{
  "n_head": 8,
  "activation": "swiglu",
  "positions": "rope",
  "attn_scale": 0.125,
  "tie_embeddings": true,
  "optimizer": "muon_variant",
  "beta1": 0.95,
  "warmup_steps": 65,
  "batch_tokens": 32768,
  "seq_len": 512,
  "train_tokens": 172200000,
  "steps": 5256
}
MLP neurons of a small language model. Each row is named by its layer, matrix (gate and up: input weights; down: output weights) and neuron, and shows model dimensions 48-239. Each number is 500 + 25 x the weight over its row's rms, rounded and kept within 0 to 999. Numbers have three digits each. A neuron's up and down rows have the sign that makes its largest values positive.
Before each neuron's rows, "raises" lists the tokens whose logits its output raises most directly, leaving later layers aside.

raises: "ten", "gin", "ted", "th", "te"
L6.gate575:526480519519497467468492490497525482462548490466499492494503480548512519481509493561475489473533534522510518520492473469513510491512559542533540502490496510511490477495493473429474493509502508523490490515523511510526500558518507489490485488496509492508503509487527493500473421496491513543502564516482496485460486511510526497517486498475522507522509510517521508493500490493497510507506469500503484549497477510474463474526484456481544440461469477507489456531547515523503505561523526523523482506508476514494476487559482516491536553523478476507521528519522499473487491550514525486
L6.up575:475496482500442497493518536495471502518528538500490493472492489536514505508515455494496504518454465530482537510488507441515517538450496539492483495476528539519484480499513533477532569535475534500503536477504522489481550486517496465491483524457485493519513527512475504533502496474482513480496529518532515540476511481540512500490516501500450472476451484459468506510487534492518485478482485512513528552465471479492527511508503428453548503465482483498526515493473527508479540508516508476456499479468524523481526503497460444537492484540517500522499516469465516478503519530464518479
L6.down575:473510506483498490467500528492492488471545505475511486518485467470518487503475537493451550518492500471524502544501504524470571488520525517487497495482474519479498520545530491437510491495483470477510501493541540470530477531530467526463484514504526498492529487480497523483508474506506507533510533514575536522507533496492524490515472485506493488510500542524469534513471506466496492513484464484525500522460505481483532509502466469527557503551489499515507535527555510502468511535501519487520526488548503487548513488480511505509558487493469492549531517478488493509528539517483530533

raises: "down", "offs", "eting", "mark", "ision"
L2.gate162:511491480525462503536508496556470485475486515488465523527533499485454512487500509518502497463480497431465493475509492533486517506532493510530523477510513462472527492521512544520491491456486536470548502473523505495485483522463505499519559497534512484489482498454479502528523462552490503538512508530456507508494469476476497472531479502526497544550485523498532439491464491497517488531489505486530490523486509515466475536494511487545502481497481507462542526513474510496464537506486471467486465503471505513512541456502462513524474541513480493431528501465496521533538541472434490509
L2.up162:506499501524491518521486492510503494489511507467480474458516499522461492476492521488586544454499489456489483476509461531501499454496487525479500477524517464485488479491516477493499502460507528530561518477479538510488519508534523518516543488486487454474490495519514438535521498521504492492487484480485542512488485450534501501507439538555498509529490463520511468467450481540512481559492519486466537573453515508472510523509505463491496481490471479463479534497492517512480511507498484505520429485531481506513496484493494477515489488511465521522500486480464528518514494515510497516
L2.down162:543494478522450503528469502516510495482465491498474487498536465494484481512500470504513472473471471512461515480498476501506485465466533489485511522529507487539518497525509503533510528502477496559492527446527510522501548467503497504457505531497453479520470467480496486484552519455517479488521548498477535492510479490506501523499468461505510440501466483504483505481493497495520540511494522493471458501522517521486501518499440447502547471475466526479494491529467485495513529502501526535544494500484453499496470485517475505524523505546439492490477497501486488461517472469482486507

raises: "end", "phi", "ended", "used", "eni"
L2.gate657:506518543511509500464490464495538515463486511493482454505469518460516491482527472492436486483468468516544515523509523567542529459485524525516515471530510462501509510505519532532495495525440539503498477495510491466542507447510467495494519491455542503457511519479482495478486516560512475473498502511499506477478511492485505480498431493474516491501475511528480520483459462458475492502513486511489486457513501497494535497481489498502480505533512494520512510521466496528503510486501475506481490493541518477514503517483493546477470474530464513505534450491458474512487514523498499493
L2.up657:503526490472479494496492502472523492491498548468519470529492532488519506509506493514511458497521507516472515514511534513508512494487474524531478506482558446503484468456509511512474475488490494471500506524494517497496512466486550467522525443469523487512478497518495504514471522483464456465473511509539488502489510493500548464516486522549529523487476516497523511499523421503488551447485417544528475556464496507490533510508525483487522454489471475530519481509519503511515491531492476483494544492463503476499511488506504513502513474530495516458487512529478446492495535468498540511
L2.down657:465461496503516472492569555509496484456467502477513472541510502496513506457513482540501496471484498488494495465500534520544534487496436495486500516518530514480511481509522484523494502540508498514538487538467468505510489473512492481503454535493495541488489457521500520514519497510468494487443484498542548486553475452482535489514511562503486491509487522478516513492532496525465520466488470521511508513527496560516515523486513492511520450491551505516499498497512534472512519494512495515511511505478514481538552508540479515524480507509483498508485484501496494484527543540471548502

raises: "ent", "ental", "ultural", "eed", "hip"
L4.gate540:488490486517501468465543461519500526512497514511512535539539488471477456490479531473499510525492541516492502467460498457516475451522500496525529490492517488528481496534498529551486504535479463490453508507496487455493512524507512500502501484476508542498475470517499491469487513458466498462505493497531531511478518480462497512532534542478517527478467512479479513445499472520482481526537534529495532513550510489528518524465513530492510500535504510503492524499467468497511461508518467536494517524530491502503480475498522527534508521459474473541476438489525521528499502539451495478
L4.up540:478461488460469486511510508476499541507498523505550540507524554518485500451510502481525520522541494479494531521483474487493438493531467486535481451534539504553496523481491525525513524467486489505502499478499483492518505474475488527515552499503559505472490462509501495498480511540530557487503515512502483514545507545499470529505530501537490514433486497523472527448488477556509483499491500484490533492497529504516519471496494526470489506488445508520518472501517517536462506511519487503508488516543530513477488509417489488481483469546458524469473495479494505509506460516485488482
L4.down540:487524496514507459507523484554491526548530475526526473489528488496509451497539536467473463478464518511492558492496478525527539493483513478490496481476492503478496498519494508514495488504462543502465504458489503495468490518526505508519490481488555471481543459476522540538475515500518518492475541539513554480530494429506506541475527536504462492498507507470472513473484528535527475472479481462514508556536517530498490468451475495498507457507530536539553533491496534524484478467497505469526483543500474465535480498480480523512498501523517448465478501508477502485504520547452520479

raises: "ulation", "um", "ero", "er", "uan"
L6.gate359:470498498541499526503496552529458514533536506532528494468509513432508475436510494476511498478476506539458578492509483476491498526502464534531491511447512475470533471458467530501491530497494507479524504463507514507520524547528553476488486452510502453493499546493492446456531485478484473496485514489505491474509541511511472511482487510501519482520463499499519492496460497489541498493545454482478491531518455498530511451508507492532541514483507526505494506500508508533521500491547467510481512497460491532498521528495469522507524495494478500484516449455462556507510489469511497506
L6.up359:484480503503473496498506518471473469475470514528518500476485510534536449540476527496442520458499484486499528539519452493457465499506501557493494500518479452508478532496489510523515491548563494472506492505502525500470524485495484460490492506508484482481484508462511466468539487546531520512522476455476568496474521493512492513530486487465515493497475533415462510488515518518488503526521483489474450539518459498504516488485510497500507474509532537560502492522484492498504486518493498488538485491471490518523480482503476506492530514455501569515491499449496510530509528478553502513
L6.down359:517486478519473460434457522483461522498515525523497500484480508500526482515477478495487519501508473502508454502545502473532477473497490520479491507525501495481518534538455496534512463511501514490478483501503457514487529469510468460501546510550456505483513482507514504514502451566518473498502441491517532493552509527502485473459504501513476547523469487489543514457481527508528498484496465491489463562504504465508499518482564521489504492533518516531510494538478518506481503473491507542494456499526519478466525527452488517481522472508500513508535496500483480492488501494527474504

raises: "raf", "p", "ps", "ging", "ger"
L6.gate151:501483495499511502449483522496527555480528504487478471526568520530509481462543487522529478514521512491486522471525440543498509478508482477490518487510467459471541501478471508509511507463459508508514577481496545513481515469529495462560506480476462500550499489496508506506498506509544507520520461504524504542498469488488497494498535504502512529524490486493537494509523482473516553471504510516507524556458503512512442489523530537500505483469509523511476500497559496499527463493513513531519523509496491537504457497495496488446493489510496508473503491489512491481489498497467481481
L6.up151:527520455506499523440499532501496513533489487511446478505472467512482476503496551487497464510481495496479456502493471495550535511490525511516551481491488552530504491461515498527490517530455502516478497534530529532513477499513516496505499565510546518519528467481481513475497526500517536459445485502471475544498479528514516511515511489475516468493530464509491479483498499484500478525472487487533469450506487484501454486524491477431496498481513498530432483482515476504543534503489535532469511525492493515509471549509525487515501515501503486493553523488508485521506432518498489484
L6.down151:517510540504497488485510519523498522472507478510484541473519487532553506489529554518504532496485484451510511525482494490469507491477493492514526495526502492520473537488453487482517480497543485496487465509500522471509469501459529478526537492483497448513488498493483534469521440498466523498529481504512441470489480490503530498532482539491505497469517500499482532512488509471499453480455455480548508519503508502530523506524532483560474467519488511520533539501520550532516527497478498501513507537522487507522503505517483496465462484477514473513507484537543505455467464487508548519

raises: " when", " since", " during", " after", " because"
L6.gate433:514504483526494554483520491519554476492528495510452463505517501549494474506500497502482516473500463511507477432491466450475507492533497492522499484501502452502492497466525535529504481523489491502536511528476481508500540489477515521539477566515522449488521531478486512482510482483501452487493516484499491509517503486474511471524449500525516479523497548525520484504527510547513479517507472496503472501517490503484482484452465457443501503496484493495495513524526533422480533499489531496508521514494519482556546499465501530501494505485530501526522517497531536495505512533473537521
L6.up433:507490508505428499463474497454497516527496514487481447525481508519456447464456505533502504512507485502505501464463514472513497507528467509536501478461535516489449536458478477487460483530486515493498513514497506482476516498499495525477498538525538438472503497475500489458497501506474489512488487470495532527515510491478474527515487537450506501507499538520516505499489488518510482501465451502481498509534483507514507502482472507501496506456461464502479479557462478460522508478547477484529466508526487498536577517478541495507442492484464511518533497483466496486488493512493477511
L6.down433:495520534517494509490498503463479509470486554479496510500520481493505522490549504491528534493545507464507470520515506531516498545456530505533516493457458494473525491507498508484482485521505492522524538491532544484484491495502483488536521531509453539498497504481497480481512498513523477483498481494501494511541511490484507487523532553487483500494474489505515528476512523482493461491510494510499506533470501476455514536490499472528512495514531441479528491502460532532511489486512522517457520485449544502516539538451443497489477478481494506504542502515493481496455511471516494445

raises: "sm", "que", "ón", "ros", "able"
L4.gate155:487443535524484488484507460483490513470544502501483497499476511493547481455464499512504494484481470500525542502472469490499512483478505527509494517498522460543495507499499511521520482496491489492489492533486503485486489496454493530498482465534467475502544461475559482498499493493510566489531496516513467513510503540521472476501491523494528534480520516506544478522492484449498507540521513502521505484513522498469478472483473515510513514534510521450516572494554527478510518486536538476539502497491522534527500537507521485510491502429508529466499513527476454508451470437511479482
L4.up155:494483472452488480489507519498507484457494505496528508526501470496484472463487500456483476507508465498500540489488487520499536487521462534477553508503463524552487434456481488503479475502561484524487518483513495528476465525496489504442481457488458462495459486494507500496510483484515471484479468467488461489485539491528482469500486528484533502448415504507499463535487472502487524489495510515487504470527525482511505504504473500557531519485509514468514491452513472510512519476519499484462495507505492517509502498476497502524490451471573496476528516533501490476535515533511509535
L4.down155:501519514477476481492521475494462486523504516475526503456559535467490530500468487484531482525495537480493533511524525534485480507520549519476486506457485475549521474506481481528495511550489512516479476532491465461467497475489474503480546497481495525487506484468535485506536475527508469514496465499523505491518514519488509480483495497494532469483485537504524472503522473489488494536511538443510473513496510503519513535516507484526511520496508530520480504487466528455541551533485536466512524500458499552483453488510513471464506528459513546455510494508530527536502506473511507527

raises: " |", " at", ",", " in", " with"
L2.gate697:544504541484508488485510503553560529501464530507544517464530521542430487468477488516529488519518522537455497449490533517472521471469502494529503473531497490485541482527505503529467471523492485485506495521470396475493531489489491443472496520521448474530505497485493504482457490459495539493474556518483495515479494501458498465513538484511458507518514489535541514523541511533503529527529474535481505430512507539489497513525504494493461501493489519535470475489512511525504480499522518470487517459514487488542476502480468493507474473500508470506490511510549486512508522467489480491
L2.up697:547495529503493509510470533521535543491496488537478514491516468517482501488506503488493497495499511495468486492505525497449456482473518537523480495535504507455477511487496477491477468494487525471546518510489497495483522517507523498519477493504469509468524524497503500508457492448522550454473516534580509516505523463479478513514503491510459505536475462497497510512491500487536523477496497514535495422483544555515484452528505498492503494506480495503514469511529513529490494548494560449506505506533477525543498483463491524477493479496486512463494501514479471530494533510511507517
L2.down697:458474506499457486545509488449498463502480519496498513500466506543507462519501498510526497502488508476518502521531494519484461532456471519502470491527487480482482460503480523511491516498519538499543500479497539501464493505488509557502501459497532493476473473506479468500484500504502494513529483520522487509528423488508481513483483487504523541484533487497435477498490513486484526509468500454488477512501501521489514456476551550513476482464448485477480475503537466513479511508478484484527462479518461433517520548525474548528478476521533529476479468503525512470513481512526494495